{
  "vocab_size": 32000,
  "rope_fraction": 0.5,
  "attn_scale": 0.125,
  "tie_embeddings": false,
  "parallel_block": false,
  "warmup_steps": 200,
  "schedule": "wsd",
  "final_lr_fraction": 0.1,
  "steps": 6788
}
MLP neurons of a small language model. Each row is named by its layer, matrix (gate and up: input weights) and neuron, and shows model dimensions 48-175. Each number is 500 + 40 x the weight over its row's rms, rounded and kept within 0 to 999. Numbers have three digits each. A neuron's up and down rows have the sign that makes its largest values positive.
After each neuron's rows, "fires on" lists the tokens most often at its 100 highest values on Wikipedia text that the model never trained on. A number after a token or word is its count.

L4.gate859:530494512516496513529461415517455534462463518480500443589497498473512487585508456478485436614460531486573474459453462487447413508515523432467507474538478465450463433528512520512574557501514490495504444496488474493479493453536445396494581458518504510544482466563504515520511449514537480525480462619514421444495483492547505537456442457560401553455363427470488501482469517582476509477420
L4.up859:518507503525565501524500493537494459506488493431417492497583502455498457475553511399515478520551497506528542471519475525514462542516532519496577479472543522473472452547503487568516543471480570514503520546468592534520488472487457536502460485525512459445470452479413452481497523458427481529490506498569538515417447478453463584481449534528450512519478431474514540564441481479471492510531
fires on: " |" 29, "s" 13, "a" 13, ")" 13, "d" 4, "i" 4

L3.gate355:541575477442466546495477437455498533518554450516514506599522487406498457498492469415490444482428503462495410473560531524532558516521549527478502521525466493461561464485465518503563560500513460498515508465398486482484471524470502442491435453629495472471555482557474482518576486483506478430545473522499468544523460479517487536443517468477467494538496519534568430472452535480497438417469
L3.up355:514520521491499513481516502440407460486466528485524516578543516465525446488486448524500441442497414504469435522512532565469485502475516524485522481498508515484458507491413499482547445500528565571491490536431453502492515488473468535489508458489417531554534499482519475504512470582472478542457580467525529453466473501549416508500472479521498512550494485476496504536487557566473496513503
fires on: "s" 27, "-" 19, " |" 18, "rag" 7, ")" 6, " is" 5

L4.gate794:467506451484517521500514470443564525591521555488478528461509458533504506472488505456537532555486514436514449425572484504506518509546478552494583449469455509451499555473467535519491503564447559522497512517511495505505520561473511467550426492454463451505518539578500507512519480414440562537469541534555499533465535454504468509462436482460469586380492536438460478401477511508553490463524
L4.up794:512536486443603537480514550479420471498456434525459434530515490483507484488494472507467568520483577527455502462509504521516512554499469486528545549560459467516549540518430541559478531490398525586550544493472408519445438557486472476379491454503503533508449520508514480480478477472550494513494549549514495467467511553501529469523480554491478507508557443523474506527546481514561467528473
fires on: " as" 29, " with" 25, " |" 9, "\n" 8, " mi" 6

L4.gate354:483454506404508515521476448485564402459496521517496522496500512502484515524516486528498539524454438523512435473517434458530498458476505458416509483528469527474507551499520435547640490406505514559458509570503461537472521485467455572542475527506508470504464467521425491534440522431457489508501538488568513551566546515512506480520509521492492523506457557466507481511530489523480503563527
L4.up354:506555539514484508586446525445466535494511500528538517399562556445559527503509417488476528614534405469475476447511558504436449518533454472579582503485481538492476475461564472556487515457543469502502503504565500514479495471513472486539534514429524503555539475538492550452542479438454497525575465511538495496420458441535531536579469473520518459503459480545502554500467485517546527508522
fires on: " not" 20, "ly" 9, "t" 6, "|" 6, "f" 6, " first" 5

L3.gate816:548562476523435499513426518456539569528513544506505466509506486562480468535523470530504471425493477419455536479505493515498547506500494520426521450467551400534539459518404564440515489472464495544518509493521510455457507470573492417436433479502547455533561570503472530491476448418493499479455451552466479492518489507561470646459511486445485550507467528489529442498578544478508459488436
L3.up816:548463495462485484515522512521549511499442527422514439502496472462452483516482521452449481471566485527502465501507486487542475496467529524423549466426430527566531438455540459443543483571476440505514474562426496505500453558482461519455529469486481452529491446419586568415519518535486489466544529478479408483547495522502394486586549594495497468485470557513449454505459549489505437474439
fires on: "-" 48, "d" 16, "s" 10, "–" 7, "," 6

L4.gate390:456556589499482540493656547505586494481467558471426558525463480461529518495547512549518534501506501504469522478506546549513489531512469520522458476410444495525517521457513461457562569504493512496489458479538456599497482470484463501489539551485524521458481436546535520473560512530498544539475477519469444466468530519421517543554535471485518529495564446565502564532427476502512500567514
L4.up390:605546607514446500498533641453508434554445584546510434518553465490412552526536438568469458466512541474533569552489565568509565483504455505551502501474433538564424484558486457505522477534474481529552456471477566433459602468469498474445480473425513528535476476466436463451564496543490441464468536441485464492495564516509506453437508466525503468524497564495552455524514544464564519466462
fires on: " of" 19, " as" 17, ":" 14, " with" 8, " for" 6, " to" 5

L3.gate19:454570474489510495569501491532486535564556512581546467459480471479569411447520443479570562527461596451591470501510557582557475496498466464534447488476408520459537454538531529497454486540448439504529473435478497522472447502542568503466428515450551507555522523472461505484473491514526560477443445508506500525491504538600509462510575421472479436556570518574449466470526478566546460522553
L3.up19:450507590473498509457505470496449462534484504538519449537419523498464487435539559499593581501556491493523455565533459557488441502496474439530488426505576438591467534435488502513523462574536509477480528505472494425544413501521544502568492537519499583540506496513480564516410439508508487406474497510487479542458509468529513486483517527451477472503446526582496444436420523550537529517524
fires on: " |" 78, ";" 5, "." 4

L4.gate733:488472568434466547514494530489469487532450453523437479499543503466478509465508475565549524521501512492540517544560482525485413413539560515487478538452541555491517510511508497530492433542435512524524472465477489575483515521412512509619450559509506492555512486498534529592581531546535464535511532433515541526517554454534516470498505485516484474523490443489497500449509463483530498556500
L4.up733:516546543507484533457429527560553515510519460523448511558414479476491470538457486510528502496584434535531512587457541517510502486468559425537552518555541456494492552515494501475561490493495502462570496464553477524604431474501502495572456480596480492537522517535468546502491495511557434545446519511475498487518570546478488501506518490484479462530485529504551492461532499557511562522503
fires on: "," 23, " and" 20, " by" 17, " |" 9, "-" 7

L4.gate493:420500535488481509508529526464538502516471434447516494434554446482523492508509483470490580457445522459500484490445497502487488582534489531600570563609456458526465484508552553504531481549545512519459515488549460581586496498537489534499465500379613440519517481513537587511571458489502501469527539468545545472528556522503499495523526490508435463510624507551515461489565538447530522474573
L4.up493:506458560530554527447455528493465445458510444555530481491525447393422494534515486524575493484480534398554499512429538551526489480531498535564495430542457447563569524518419558531506473531459501473471424446387502495548475492528509522463490509525481466486519447490500499481443517518573564469493510471482515525490545546513478498498509574503511497554477431529451504503590510532531525510511
fires on: " with" 68, " of" 6, " two" 5, "\n" 4

L4.gate282:507485516526524608455445509491512571439514475524517547430518487530449447523552470447569469476451454579469564461516533523505483486544511438487439499495436447487529436505528504506448518514454519494510541515475468489402533458548547480546521490557429491556483476506512543482451409478539513443466463471521470541482548565546445451576466457494478551542514528451518523516540574518519490455457
L4.up282:526490523544485459497494549563515580487573556469495468387553515424504479523549525478533549484490420470550461418427445482477453561586496501456498525549464500438577539458510506386464547480512494509499528486428475455527512551580499462521513494476536456485486466467467506408508539474461463535533453563498541551523414530562464473503525549530496458565556535447523496459502567419524542480526
fires on: "-" 20, "s" 15, " part" 9, " Union" 7, " Part" 4